MLP neurons of a small language model. Each row is named by its layer, matrix (gate and up: input weights; down: output weights) and neuron, and shows model dimensions 0-191. Each number is 500 + 25 x the weight over its row's rms, rounded and kept within 0 to 999. Numbers have three digits each. A neuron's up and down rows have the sign that makes its largest values positive.
After each neuron's rows, "fires in" lists the words (lower case) most often at its 100 highest values on Wikipedia text that the model never trained on. A number after a token or word is its count.

L4.gate614:460503488522465515522490522465471499518533503459487493504530475488529472484487478516517542519514523525497486486489459473538478496503506526488551508428484470506520502470460499426479489511497460459521473545521484508502536527487521496527521462489489510490521501486473496521482525516500480489522473500494529488487498546483503526502444501464503477484495476495523510523593510501513522487516538522465533496439541512478506457494496509537487496457506524524505503471524452483511479490497479529515495492532531520498506519520471516502486462485501489480490516456473543501527527496483547513
L4.up614:497468466475497484537497527447488464513493478506533545502496442479499511489502533461478493525512513530510463512481481498530475515515523505502503486499518500514489511465500516414435534511519502524507497481484522489478483485530473509526533504514521517516570512513518500491516535523511494488477486524475474480497494490516461520504452557538491478483505530493480543505529522545509524500480509464491491482524519504566492496503504489480489487486485561531485445496495497487488465485530453502525521520512540555497546502506507478485441489520485493475504497487487521476488472501484550524
L4.down614:541519530531477529516489515517459539511502519521463507447492507467485519500484513475524476514531462538525477488534480551453463442487476467478500500472536492502483503496528483527508513519476520527487523504513493491475494478497467479471507487504500466493469512494489515470465472494516531517500513524546501528513466502533557480490532480507514510469542505499455493434454499477474482512484507535452521468492509479515478496495524496537497502468474512455513525553467485521480497487488525502513538520508528503506526536498499482486478549508502528520461499544511525487510549522447516520
fires in: "there" 19, "southern" 13, "that" 12, "same" 6, "size" 6

L6.gate223:514496496510462468478503485487473537488493507525496508476504504524504495465455524534462496501432522498487526519470478470513465483465497474471496500505500526496510512491504520513602500525484493497454512538501464482493470545516489478537499494495482496520495480506501492505514525450496491468486499494470563505475472513439520461514453471492526491514521475498455515518495479542470517496474495502473466489489478515528484521520519494436489530502498486525492476504460508453510482527536531556472476497472513514481481495491483493520454479551526508456495493481483493468521484470523479487
L6.up223:509516501513517498452502480485491511525505526508482496500511502495530503476497432502447525512503486548489478514470513480506508507466482464476464480488456509509499452525473456475518476524490493506458514515522462505479553461507495507518495499477467478483554516540527524518491482535467497471546455490558548478544507489490485522483538520479479489469503527490507518527534455547505465486476491518464459529491489500444502511512457530488504517473514505528485485509486513470528500524473507506438472477529553480508500468530494465493502461494506490521483532495491482498531518515499516467
L6.down223:479531486533535509478488520502507508508479498491489527467491479510500495490464471530479482476477481466472436492516515495516498540504555507528505458469470518486506503545482531515538510509539525484451431483518493551485493504511477493504562483492464508494487495525508525492509513487503475507490498500537485453473516502476482562494511451478485467522503515509485490509486521514519527499473456493499531503474520498499540550560470520489473502502502512473470508500503522467487465539496499498466503498512517479480472480485545464449433474504461492469493482544484475520519474504509475460
fires in: "of" 16, "two" 14, "various" 13, "any" 10, "multiple" 6, "four" 6

L4.gate304:526515520487496523498459497515523488509498520456480502513500551505455494507499524493507498520498489461472505523484501479486481534522513497512484495545523492523516552519523527509453546434533476476460514514508466498462497510498482531532477490465487468506466474524510466529495510454502535518488487508471499471512509510472491502491496507468460507547486506510499502499499453457486488498466478496493496499535462491471496490534441538409523525485524516495494529485488521505470542521464557508461484512476523525521503491493523494532540554509502510453493539496471533494481513507532521486
L4.up304:505507531508462489484537505488525474539499489469509472501491533515498476474519465466510484509522462507532500501515506533529529495509558481568501495477455517468522469478501515533490489554545529511480464520498509506462534507463515518523452473510487520490500453502503502509562531493456513516457499483475463511475523433518494492484503493492492517510453504522491478479467514495496539508488480521538504478492513478497516470493503513505531482541475467506508515503490533535512504497485531500513563495498492459519451499515471506498477511568529520463487490479490532478480511452471535493
L4.down304:483532521516488469529515485490485524496512451529515483515486511494571506481500524503517527469526459491492451532525493451548483514523537518514504512541479513523560513518553504515553466534499518525518481533493466509506517533484523483559462480472551485490526513513512525507492500478538500489506473518449529520548490473507554457509509490515519487444486494512489493468525499475474512466512503530551505482477507481508490498530476530532507509508537509512486539519480510514501529523508508499502538521531492439498497510516488485500506491541464545491493477478518474489477497487475528487
fires in: "school" 15, "highway" 10, "october" 10, "located" 9, "near" 7

L6.gate603:472501523459520520501509528486517452500471515509516541502488497479465498503501508488486504537504468457514494468499518487491526497496467474519541495488503534480495516482501507522537481467483460497499482499513476480488463504538487536470489495485544501546477474495486479532510466506521497485535516510496510473475495477450517504502515483524516486525504505511534507521550500524527490430578495520460517503486453490437504476505543518529543498469466502525494486496474509536513555495477532478487458475489485500460463500470502446510474553479500444515489509515458519521512498491523477542
L6.up603:541491503470499531510505482463504502470513519547532543561502461478477491484504474462558500508495504485544510521501488463500519495498500478532497476462510490498539539467537526517488496497501489517481457483528479539505488451485475477481532506504506477475541506481509520519523490517502480540507516499482496493518531485516507505479511462521458477488476523491533539508485455550496500439501501543508477483505494530529464441471538505479485503485504470529518489447513484464502523486503445526507438484479519500517478504526488520500524451483463432521507498497493489495478496519491538502
L6.down603:467496557496517533494504497542516498486463495495502531498516547515486511476488510514513516513402469497478481469476477537499504484469514478528492494508505509544498491484476502537489487508536495516515504482510521524460468499479491450497513464507514478478553459489506500520481536471533509497482528481507455481518475514469541452507528536504486515475514496502473487483509515509551446484550451479469499538476529475513513475498479511505543477540481528482447484476464540505505519471514476492550460455496463497534471517509487501486500481497482529493507481480497493522505471474534513495
fires in: "early" 34, "late" 9, "western" 7

L6.gate383:509501496497509484506508518505508495499479495490535520516486512513509509461493517525495499492532506508508448513458490492477453533464435522485495487548495518457499518480530526523558512499509460480508536520563534503492450514498512527532502487456552516458479491475471481524504491485489482492508508454478528513579481471499522456489508473490552499507499565515534494512482485482458510508498527473485517442494481475518461492511549508485433526501490533510522538523477527491513535513480497510510496544503463488504501493478496486506506528468521494488484523505452486518521523525519486500
L6.up383:515517477502517451494506500485547474533505532506504454503530463532535494482494508518473490506505484515503502485510487495500505499493478503487483534528501494499539520459526477516528506502465514503485535480504547554471489496465489499507518525515510467490467513468479529503485480465506481496527471481435516521507493511515465475508486440476549510507541493504535509493490518501491477495505495526484504467473452482505457529535528512541495486497527489492530518508463500415509465520490536529539482530451461484557526480527502489495507521458491482473460479540529462483540499519513465467
L6.down383:498525524481496500503546491442485472481477482517499483532525452501513473479498457486528478516497516510523472496572515478477519491486484509519477458550480543495541531493523492522499485541520502532500504496503529499452527472521492480466496505475496488515559493528513519505555548517488485502494509486493505517493482481477528478431511518463518516471526499510540504515556527497466487493508486527502482489472498549485501511462487526516504512545493512573524504519481505496520497510475454525486475514495493516502481538451527501455504503492478460500529501467535488475484452507507544494
fires in: "have" 29, "of" 23, "living" 9, "with" 5

L6.gate390:507458492480520461507534491529482510505544487540523546459493515492522499493451526517499493454459484494476516512505510517480491475500505500524513460512515497471514497487519457502561510515513512494489528517505509497488459498526475517453482492480493540485470480517450533514537539517487523475495508494512526468496499502472479470513438534488528482474474532476460482493510514551547475471490496540528472509513464532456472468507529487484552540510500484446499507481514509497451502495491488505462508517477491490463463486476480468509438510547521507468499512500483508502464482488519492446
L6.up390:529538483491508479510470501511455522457505492541536424497484466498500496526477536497534450509490515481508488528536456496505488464503493513485541489535480477500526534479515482500476526541470483494521573493547525521460549511505473520542462471504504498469515451504523479498504500531492484464521523493505487510495507466508510492515509519513498499551525473479489493511521515503533509509512463476514518500486489478537528480505499484508542550499452486485479480503521514513513510469488490514487570541425524496488510495466469496513496478518534480544524501535469497492495488530489475490
L6.down390:509470513533500477531545487492451493479497479527477491478469492520530505490515458463526496533482521506504522473516497514534491474531508524501558514543510467504483501483526537430505546494498504483549514494464505506558513508507522522526483484491504496510500495477494481547489490530537498515522498521515511519496543462512486482501493535501533451528515494498510545499476548495497525550494488472514488488543521517560527499508474480515493529506495474512495469504451459475491524502498483493523508574490539492554551448539500468511494503479498501496500537537513471486478474505519488505
fires in: "not" 51, "just" 9, "almost" 8, "t" 6, "never" 4

L3.gate211:520462492522482483480504480487529533487459534511557478500491504490458530495515492507497511527499441503513507485490522486483497554496515555520524497517503451487475514514470477478492522482506529491513438430509490513485536502473506459482500492462533500495530471538455520526522525490502489460485500519474432474488511534473480484513542527470494538511444518516484535489496522518527494508497499510511459494441473531481512520478490522498489491472472502523473499475532494518477538514475515498507513483493448490500471507496516505553517487536491517480533548563491524514522491487493486486
L3.up211:492450503495524481508494491567501507509472497526492487494477498528543471508461509526481472516450510531552488497530452475475515510525502468511488522475500477482500520499441479476498489419479501488496512482441526499542507506470522490527477487512510429497481533499489483485500503475491478511504491518550527532526511512473472524484501487493518516485510452499524514557517503484450469504505544456501482518501473447487522485519479492522502529502528541488540508513486509498459515487518525508524485509516485476524502554512448504478519530502514494499500494467532492527532520553509486526
L3.down211:524432514500449523484479488544537532475492477504493502506489513497519510492448522495486510535510502499489514497496491544472483500472527506522501537508448533497478546525542522472485517479545496493531459481489527550494560478491551493511443521550477505475487506478500499519480516526452513487516461486535495501526521479509502498454514496529479484476491502515495476477541513491523540570445525486488493478491500501515488497494488491524494551486476489449506481493531497530435542531491504490477516483473518470499482486473525493529466516501478514479512482491487543496485500484475509521
fires in: "at" 70, "leaves" 7, "federal" 6

L6.gate599:488478522512490523495474524496500500507523555476509469532484489476482530489503524508525507478452483482502491497477503504499491494504501440467519498474504511514532490485531480486498473531485501447481519513489516513524541486500471497473513449498510494487474488521495484505508547516489424452469511497500492465499484494522485505485535508461516451478449481502494527476538515527534478422536450552472505496489461511521524500491490497498515517487493471591481504472530535497500507475471446496488476567475522472482507468510537493503518498509488485485502497512499530473460472495482515478
L6.up599:536518492490514496477536458484505479514485527529479454520530494514479496511522502540533505502498506454499526488469551483520553454506460525497519511544464525492513467522512464488522454512525482507538502504489485498445524509521478531459430509491498465502512501529499532502514485506484475460480502507483525491493509532535507478503476478475531482505467492515479511553468470517503520474532489520525485504512475486443500514485502463476514513527447510483490532485468536474460530506474499489517534520484526498529494468492485460514508471532532489519499510517537457463455532511496448505
L6.down599:487485498510540504545532498475491470536489473498524506473524438521491497513540482510514516542494528468455520465493499458532502506520515520494475477511499537545516514512526520490513457479522524502481490539449465515456489519522478535520497553475478478494486492507505507484487474518533484493540506515526471511537549518530476522464518488441536476473497462514514480484496534510497553473517504499536508486485486511500522551522518480483503491488526490524498513472492540479494571504506461505522503479464501512462503540506493494569513499501496497501520517537558483470517529482523507494
fires in: "only" 27, "approximately" 15, "almost" 8, "least" 8, "just" 7, "nearly" 5

L6.gate34:535467503489498506485515492518488526490482492490509454483474513448466485490491515480479492489510472505502475525467478556501503505498492529485507477529503500479513511530486516481481522517512502505514518538495509544508541536496478496519483465483498520434487493529473502525467481498530506534550524501508519498505482518519531543512497474480507539464474486542458503502536457498483481539466509455469435482486474530476518547499493513466499530462496463473503503483479484494484505550460458520544518539517469551554459501484484512512483554493560517482528506509496477490506473503505459502
L6.up34:518483506522528505516533490528485510544493520495533509506509455478483454462520467489499506530492513521528509526522473524485494517507458561472515500485478480452493495508478494474541493504484497495487489480485546564539530507459497503470479462486490473482478483524475493505486436527523491504524491511494506509587501513498507523503499502484536520483481499529476518503532472451504457531493502471455486498464492539482490552549477478508512547468501515469493507509480505518480515543462462465500502499554498505514479506464504523521483514427493492506514518511512480492514465496498456485
L6.down34:542503509443486465476517510523508490465484523476492493542493479504471510533481477483514505507456500524503495527505488487454493451480465495532513507503481500526492509470521499458540526472506480525493552477462513556495473512483516503517489516526509522494536472493564484448500505516512478495515485519534477495481493483457509469437522536519473517506468495546489487481458462505511501474468521488479465501508511496520500514514494482496477483515491531514520495541461483445475519484462444532505453518486496463498513511449501551438501532488508554531490497499520489503500478514500521487
fires in: "of" 77, "party" 5

L3.gate29:502511479486524526499488520514512488470509464501513513490501516477462521510536491516483529534528513497482502533486500466487448542452519507524486525502506435491495525547463451557472512476499502464528468473483505485514520504508486515476481529500522516522516476489498506510555514486493531482512469509489506507501508501511473492525549574526441498509479497522516513512506492521496478464538504448509517538512476503482527535498469511476502499443505493510496518447527502536472513502469535475542500522515499532505488508483453478548513505518499571478493539493514496504483546478536533530
L3.up29:556474484521495493449509508558527441493481496523464493489454484499473500522512495494515472492495482509525460544519523467487478460471526503498462517484513516487520535486491488532495500492542470506558505523530503535552477550509466499531499481521483451496494500489481496500503466521491497512547492511510538539493529488490505524501507496501512498520489466480511485518537490519494487477524498503459486488461480536428501466496485512493483509505494491446507481415449524500500550488491516537498473481514507475492479538484501469503507467471536487463499501468505495530517532511500491541
L3.down29:477467476523500518515523502502458492523496501490453533468470514507501493513459528464508476505514496490488480536538523519489450520484493510518495559482496504496483534452485504515481493489515524528496501478543506539545453526495531492481493480483493501475513489468503501517499524516453489502515481483443536489498539504497501533500465527517463474491450509524503511492517497497469536465506523515493449478487501523490457476486493498536525544525539471465507485483521526494444475460477489541507485465530535534515473544477466502491533478561515516502533483525536484538492530532479523530
fires in: "from" 17, "the" 15, "late" 9, "summer" 6, "gabriel" 4

L6.gate236:517509538507515533519544508485511435502491510491524493532503494514530513492479504489515503519486522496505452562499466498502491453449484484483552493517496460471535532486495516550508445482483499468509527470518481539481463531495499506500478471463528487485518483497491472502528481476512487509510505485523509473474480517505473473502478534512509538532450498496523564469485502479507516489500508454520521471497491524520477512491481520504493547447528484532457507517500537488515530498536513513530526507455475543532503512521475474516461521461506487505535536523514498547448538526523500519
L6.up236:539497508529491525535500501527466508458518509509492548509507483496507510449498498487494494494563555477520487458495474469499472498483481494517539489449486518498506477495499483557524501442519530486495508536514490536426465531473512530485496465496491508485541503499479473487481473488548492491475537479543527499513482536464479493499501511496497515515491514489514518463505478510478443481491541499496471532546508538526487503482515510494519491431546501522506486490486518510458540515530467527507484545566495511497523531505491512503464516489502476484499482528508500471512516529541514521
L6.down236:491440518456498485529527488488496470474459476486489509554506504492543529473513512443469493503483490463519506517507475499465501447480533506484542527514483483481496518526490509511504497513521520501549524529470489523545497476471482565482491482497485560520499528474495543521484497514515501495470461494511447448486492501506490532508536501495505489531510522493529512461474474523498475497494490443502501534548512520510529516486530533521485487436492507502524450500494504502492471501504454487531538517480501507536480470513508474481489499458490518514477518554517512477442497492503480535
fires in: "of" 75, "according" 6

L4.gate673:525473432456484475513522533481486443499532474506458517493454521504501517485524507474467488485476486484498537520581473506509489524533500485512473511448527512484502464469504451463495471498489522503479473475507474479514525498494502516498517442476512493521474502501496491509497488528522531517457505497512514480498482518465516509516511504503482511495512485474481475458520472486498537492486483483506568451511489465510467505487495484476482532495562495484517535521505508494534513514538550498524476508478486501448505457493505493522474500549494493468484520492456485513498436517560494495
L4.up673:504496481490497514477465520509501470481491475537483526473501504508525429485505477506558493531482517502512493461494504526529517524498530485516524490444491521486524473475507489544528488516504539500501457512525480505448483519444513505523496506495520523522525502485461525524541461465499508511475504483510481515502447513500501457492468470521529468511486499486496479479503548519547530514503456517546486498524492507488502510452507467538460515462463546516505534497480520474523493476503462516521519479493489482444534472429500505534494529525526525470532513471483541474509512498494512531
L4.down673:523490521512531485510510506537506510486484459472488427530475509479476480541502485518443502458533487449447484522496481521513510561455486514521476507500509517477467508476451428493498491526496483475507499487506482517442548458457485511506495497524553465493514521471463484495482468523473495509542509508500470469524512496519471487473497539521520492531536474450508511487486513504493495526474524515483545516534479499505504485563484497475507472466493471483509468489498452472505481527486485504523494523477508548477502500508511489478534492506496486491508520535516486494484524529467525513
fires in: "time" 14, "railroad" 11, "while" 9, "hair" 8, "railway" 7, "always" 4

L6.gate12:524496495522504469492535477525514530523537528550496542497477506478507512536551540507494511487515473510467504468515526440505479492501511459537497482500527478486517490478479502522519503514470499498526487464513500502480453488532542464489487499501519542495442535522518485513466496518485475491442497481544501529507470489494483483532517467486543484505530479495503512517455471490528491506511549518536519504524458540482506492528464512476538498470495431531499469541489489492497513505487538518481494513491523501483487521466469525488511518466495477524541492460465492550461507509546472469
L6.up12:469465517506510521507509497551517526528504494489535546513482508498457522489489491546470550530502475507537501447551499491555491508529531496466498502517505490461524539498495515518504502500508482499503503428512492513491438542490475489488506462502527501491463499514480509524466550509514501492488510499520503512500489501533539500509496486489516513566518511465510507485486474506490518499482469528523470479459508523483509493525478518513520542499530479556507449499530500461526514516542523483497479508464496491492516497517463535541485515509501496498552494454483494535422526516550478493
L6.down12:481523534502513541440493483524491523530485508497445468561507469487507508522530529502512495485496503535491475525452510451469524518474490443522479518496508471511521498528505476504502527531469527500480484480498525557498486494542522489456480490512456497510481495555527483472471463523489482515467477513525493503511510500493506483484543482506512486483534479510460454517470522466513488513512525509501500502500508492450516532531511486497500505507482455537464478507480505518501481523501481511473530541490500498482463557499494540438516492462456502489536512468524561539506534481496504489
fires in: "a" 42, "faith" 6, "luffa" 6

L6.gate10:497517506499522547483490474461510509512516512534517496504498497516466461537513521471520476546512487504475518501509537494468506533484508528489523481484512477518498490460492528495522528459517492471481504528479478464484469520505518517482514483448542490470517502494548504560506457523471515481498506482469498495536477424514533507509497481446466507495502505450486506527486519502520533442492520538528474507463499489514521551493486556447503486461540532521512508483488482485528504504512536523510528474495492544484514482483499481539543508534489462509498541527475491539463521526476475501
L6.up10:522528499457475516501502512485496494535506480549524515487508476494477452518491506481492502545482529551496508492523516523517491538506489511484542483463506474490492479475503520511497500487530503476447497494534474490497427542502504499438514521487503465479533506509535490523518470520491512507472498523490529473539488472541525477497470497484466544520503490451473454495484493522526512496460508485502423499473464522513536461516494530462453506466563529521481521452522529489497496466539488504474501459499516521510535450498518482509509507509511487470512522496529486488504542514474483510
L6.down10:470544514481504508488472497510477537476502523529529492522528498476556494507485454464470485525523469498510536495507526479468531524525515490505501482508505527503529514509542496542511500475493507526490471513482530523506477512491499504514486478515524498468518528484526517492505485454498529496491484450499507483518491487501500517472515470530472512478531509458487494517504498489517479467510512541495483414476524540495538521500475528538505503514500479491458542466518476526509531498539510463484494474515540491527507507499517495401526485513453531509493486500553455486551558541491500529
fires in: "south" 20, "north" 12, "eastern" 11, "southern" 9, "western" 6

L4.gate398:499489524504506461533507510484469481546490511488516477557500515529522499469515502489523534532574527478515529492503475499517474490497499540452520487461488476486541510553468459476511571527480482487495447482499489518482521475484513526531542498508508471457518497493499512516509490495479488503556476536499502484504506509457486501544484499448507490489500469549522455492497521491468490543454489491543466493468512545490510475486533491465494524419493505491497473497489478486518508507512507486527492494484522517505466497468492521499490460502468520547517523501505504515544499499534525497
L4.up398:496522474429479465482532498534466461498507463494527484503486508527488487506505547478473509488505502451527461472508452504523499471517474506516496468486511516503525506494494486477589516483523494447482499502481481502484520529479516524510481455491535535519518489481469456508488512462539505540538540473506510508430487486483472486509496460509476533541512491493514509501486506509464458516487531485558508540504481504464533546482491511517489516484491508463516506493488546516466533490486504502507482536482498480509473497479553542509490515476480503495505513536444517527500512498500533499
L4.down398:466484547499479462481498470509546519493480507447452491521501519530539489486508553492529516493458514504501547529496516496474479474511531496468536533463457505491497533478461456480453507475528447508475447494501513512494545500490494457500511552541473501491524487530495519520490531480500543497525510492500501496522491477505562482496513534493480506495508503527487498524501523527507552534470473489515530484465497458458489504502478460451483518447517507505479466493495522511510473462498503480464484497531497477498478496468483539479518501508527505544523504497471537529510477497534497482
fires in: "at" 29, "of" 16, "year" 7, "virginia" 7

L4.gate309:519522528502499502504478502480456501541508547535541488540499500513536505514503529484563504544543492513459537477505498544487484491479474479511529512516513482490521496485526484494516487520520483460479501507504523508527505500483518494466498503466524531485518469507552488510487521489486488455534486509473546462431532468487489494523479539491498467542482507495498477521502475501486518455524509530496508485455515533483499496488483491522518532488479541523463523510493552522518513502541477503562456502478537534481518483509514429505455480504432502510516525503484504518504502494453500485
L4.up309:509495496487536478467508486521470498440511468511462473515502475458556512445458511434512513543474509475476483492482465554493487493471517523474507479496520504483495535500553501478540477500493499466497486540496495491497523494505518480511520499490525531496497502493487493513520499455487482482519519543433540484509495512501521503540518543551501489492510460505516501517512506561476521492461502539502532508500497533498477484477494520519490498509496537536512472516502536485481521518515439511492532492434550531457546496484509453507484484519474512484480516507500514511462512461509504492
L4.down309:505535490513502539508492532523502476447501492465505512496517479519566533491486460533515492538537473518532498489503518534484538511452480500512501500503483475490540532500496456472513537481486527508448501505518540515486489474487539487546517511515504475492501506500515564526477520476506472473477503559436522519515480499514518471445470516507487485498486492530505497539499518484467522483503519499485488483476550515517514493495470575513524507537496524552524518490444543492480516490519459494511509488512467512487493523480485463433491491501470503503491472529523514491513503524476513480
fires in: "from" 76, "of" 5

L3.gate307:516448513482500509470505517485516483515486500499492494451507502528504500491556484483540472486507481509447559479506463510470498510493508496489462510510506468536517495459484490475546489530531497501514520477489505491528523482496531487449501538487514479511506536508480488529449490502498524483487473495464495499520489476493511530522512524469473501501500533514523481480527480475474511471502475498526508443517480558531537538482488517475515544458496520489496495499492449511477490526465469507562466483551542475519506511426521519514468495473460493453501518517515511536497472501494555528
L3.up307:504515510506556463497511463486480530486511515471467530463507524491516467488473481485440500469538525539519550513501528511516509463525500483483520469513522514487466524471511510496509471524485498504497522483520488484476498460520522508510479473504520546549525522503443491473508543507532548510496520477509513528473517504567492533496506517489569531564526551454505504519504545444489511491530511479479533496529518462492500505477504481531501514509480493525518493517507528507517489489504475493478516506533489496524515439506510462491511557477509475474519495510483508476519459498481473518
L3.down307:530505496482525506503458478508466506496520490516513493486535524495447497500496479505516495512463517519496520490542488521500486497494477502504485513487499499538475454515503481496489484502490527483520525460499487488490499494450495486471499473504518455451503508508508457533489474495486564505449465513519544477507489504506494477472475495543500524481529457503487476507459469547524472530486450481475502465479507530492494486494522507497540461494543453493485501487460493439508488507443485510460494468445544529494462489497498475528510518529516505477481564536519549487485513489447543465
fires in: "there" 31, "railroad" 6, "run" 5, "oil" 4, "railway" 4

L4.gate172:496529476504479482493500483452473548479489547503552502537508520481505490483510526454478470515581497499497494483492520472492503480513530442488459461509493496501491489472486512474480471486487472503486511463539481492515513467515506496560505450479520568518494505478537533516508511504491475482514495487484458516487527467465478498508501488449526509511480469484467513501474466514511503470495468486504472491483520520475501493492506497510479520510506501504494494544535564447516517454503472479516516460507497533514505480525456542510525500490488513463542543488491534510483462509453489541
L4.up172:528529466514488477499497453516471462498507485483524484509507488482491504451509518481461493496505539435532474518496448477471524493470503484477496479483478477497504521519511494517458539473518481509513559489491511542493526455509484505544512495504483552517483539533487517513503505490503501482487487541504500497466531533420505514473511485508500529492466471522482503453467501517479529519494504466513517482495512534515495495503484461458448465494473489479505460542487519448524515561492552528516478528477479517538481488490484518511496507495520523498525521463517503538501445517507498535
L4.down172:542509464464492488494508465496494475487492512539504514535498467509504533451476525535535511505530489511514509512505492455515510462511475521497477459484480530491509514489502534492539567463506507521475511490493489546479504437488439490534491496487540496527496491503487485491451477475516509510497535486499499489484448479495495504479535455520501531507497487507494496470512477498523540487510500524501536529556528495533465515493463529547479462518456483472478506562546537508483527500487562544482536543522482510496494466485472472458524513500478505483512503477497483520504531508501480510
fires in: "under" 34, "of" 13, "near" 9, "to" 9, "nearby" 4

L3.gate621:494540499486516521515452558467494496487476499482481471493493481479493501455439501519462522585498523526466498471456460501476542490491488475484497491496486521504500491493472482479505495506478475517524467526481518501500484511499507531533527523486475492489441502499508484524546528494477487508458494524528537490469499503548542507511539515506498494486482480449503519501516469467516494485494505487510495488489466495481541476522511474513450514494534522515479547469532487542462500480478456502490488559538509503505554448507507473530473510528529502514468514528477520481504486474480456474
L3.up621:518556461526491523531468485522540502483519555482510523489515475490453498509518501501556520523478525496502488500507487447508533510508468454483507524494485504490494477488490513538487525494520494427509486497493470467436514521523554488453465540507518493482499529488533496508522478535495510483504502494514494473536478518529464486485481465518498489489496497462510509487460526485467487472565515498473493535506462514550524506511429481466492480454524554512486556483490504506496474501515500510523527505502496503488521489518484469494487456442499494504502499482512506480453528517509517487
L3.down621:522507504528526492486477506528502516467501519480472514504487465481570477504506447503537506532494497476495534432529509447488514519527532521493502513504499546540526538498487476519470553517469494512500485501476507478512485483486505524453518520511503502466504483500520534514492454499495547469471512500481515498499511447467551454494490491551481526499483523463497521507514503438512497506507570506479518507503492514516486463518442495521502484479515475493556478488498506540504519487477456462496542535504533520557508525545517494518489504508509507515495492465506513475479486493539476498
fires in: "and" 17, "festival" 16, "involved" 9, "group" 7, "that" 6

L4.gate51:522506523490476514509477539484467492505508547522576534514525523487539500515504497501506516487532490465515489498487522466518497508467488468530519475490512513531479470493459526494505553514490493454512496496521503529546508523549512502539524468473495531537520516527525451503456538468498489496473470492521485471460451528491515485472515493518501468446503539496540556487497478506473511467515451510496475504508483499501515454468507493510528537485518483568501509486501487530510485484482479465520490518514454538488498507480495546530484486497492471467482524520446497498500510483472540480
L4.up51:509497476453505464489513503524486471534529533508512546489532492529490487491447469525529511487469466468510512500506492487525548546487489508549508532540503486520496485479477526471559502512486506503497524490464511518522486537506490480531534462499514494520500496537472492547555479506499512477498500510494503480494511530478509513518516486525544478446504503479572533504489504536457494460525470515442456487506474471503536518501503464518529513492474514520528481474494466499518448508482474471503521497503499526461505511513477470514465481489578502517491501506517466492504484476523543465
L4.down51:502530530489461483501531528488478498488487492517492539501534509506474483531479515497500488508509462487500532501466502509524490493520499509537498524488455535498480513457444513457498541481486490518499408525484528507498466502515525514457503514509488501525504478529494458476498458530514506514459517498498477477470493491491487474488573535496494528490493518507533496472512448483501462498553537492438503514469486543482517465470466472511490483511510480496501490532523524514510476496511504461491453537534469450510502510470518512446524488463492488529571482480495525486496496485506486491
fires in: "s" 16, "his" 14, "her" 14, "early" 9, "hero" 6, "herberger" 5

L3.gate145:494496485483469520466471510487483532481495501484546496555507543507465492457524485539482505481497524471479515519515511505497484533490506507449480483543504490494535482485511469483494487499488490508490463521503467485560487469474490521527529469481561513518521507533495508536527496476490517500508466462526479546443496508477518491490498508522490491527519503505502491477474487520540526516535492502513510505530545445509503478505519456476473483452522493533509499472486524435529478486529521498491480523450487498487479487466554458505456471553489529505494522523483477534524541526469499464
L3.up145:530501472495496525513515530499527489493560422472486512454475513510522522502502470499537475475518456566499495510535485474533527447501527494531482511477500474497502463472494521511516505448534489467517487497510505476514537510508477507524485548466462491523518490444492437491500498534462477508511502495500466486502544515483508497502488482524489511513485490490491497503489503515516512528491532510511474494500497513533482463468435531467494535492484475459479517537516540540524516521524509472522547461498451490492501502547454510495514515490511508510531506512519522469538473464518481516
L3.down145:498530493492506491491493483491488486529448502485498495499514564506432523522531567535508460470454498499503526509544516472514503514479506531473464503498539537497514497512483556513573493493509481528515527553474533456500533508484551474507510511460531521527508474507522502520497505482498520485499493521543498516491465499535526497514527504512501514485529480510480479509498502532487506489493533489492491517536525515492527487536467495499499486535479495445444465495512495468510478487486490511524465519481503496492525477488556467496527471525502510525516443535470489527532491535468457507
fires in: "time" 34, "while" 7, "appearances" 6, "faculty" 5

L3.gate474:569493504499485520483522468509540533495516461498510492466502455474475532515472506541486511484491533478521533525482487491520507466519475495518491514494516511490479523490487518420494510512508473489562500523489482524533526463454451477492517480501507544516463507522482499501446520478502523476534515482503506481527502504518534515502495485503507489503500488486471492502484465508461497517461443490507451450488469546538543537478543477473498498485486529483520530530449522492487460473484474479482497516522488522486554509493490455506483467509495538548515501478508507470473496488538501518
L3.up474:518511492474490464487540479508498481542465486517523465512518508495493480463458549483496495504481517532511528505483495471453511508511478519541468500497514527515462504430514505516558517492499472475487523483462488463534515499507505485506508575516518489569490512551535464524516500523520439483520574519486490479550525515479527512520484458489500485542506499497489547470551507511487513504491498490493518495466528523503475516491472514539527522485511527493486440499504484492481515533488502518518507492496514490525495441497490478507478500494495491485502486509498477458508465481528474456
L3.down474:528508506470487504492529497486484494477490459461465496494521443465479505495505544518532506530493514478510482493511515526516498527494466488525515511498498458503494497532530471494529496504474493499509558529508522518494499514476429524551517463482487487500486535515473489516479477549517548510538503486506500442523481443497511517512472491513512501455476488481489477514494463511499554505443466480497495439499492522498557513529517454516482464548513460446501502537504546507510495489513467504505521490498501508427493542483486495540484510481513479508494521535518531486479506481477507494
fires in: "of" 55, "modern" 6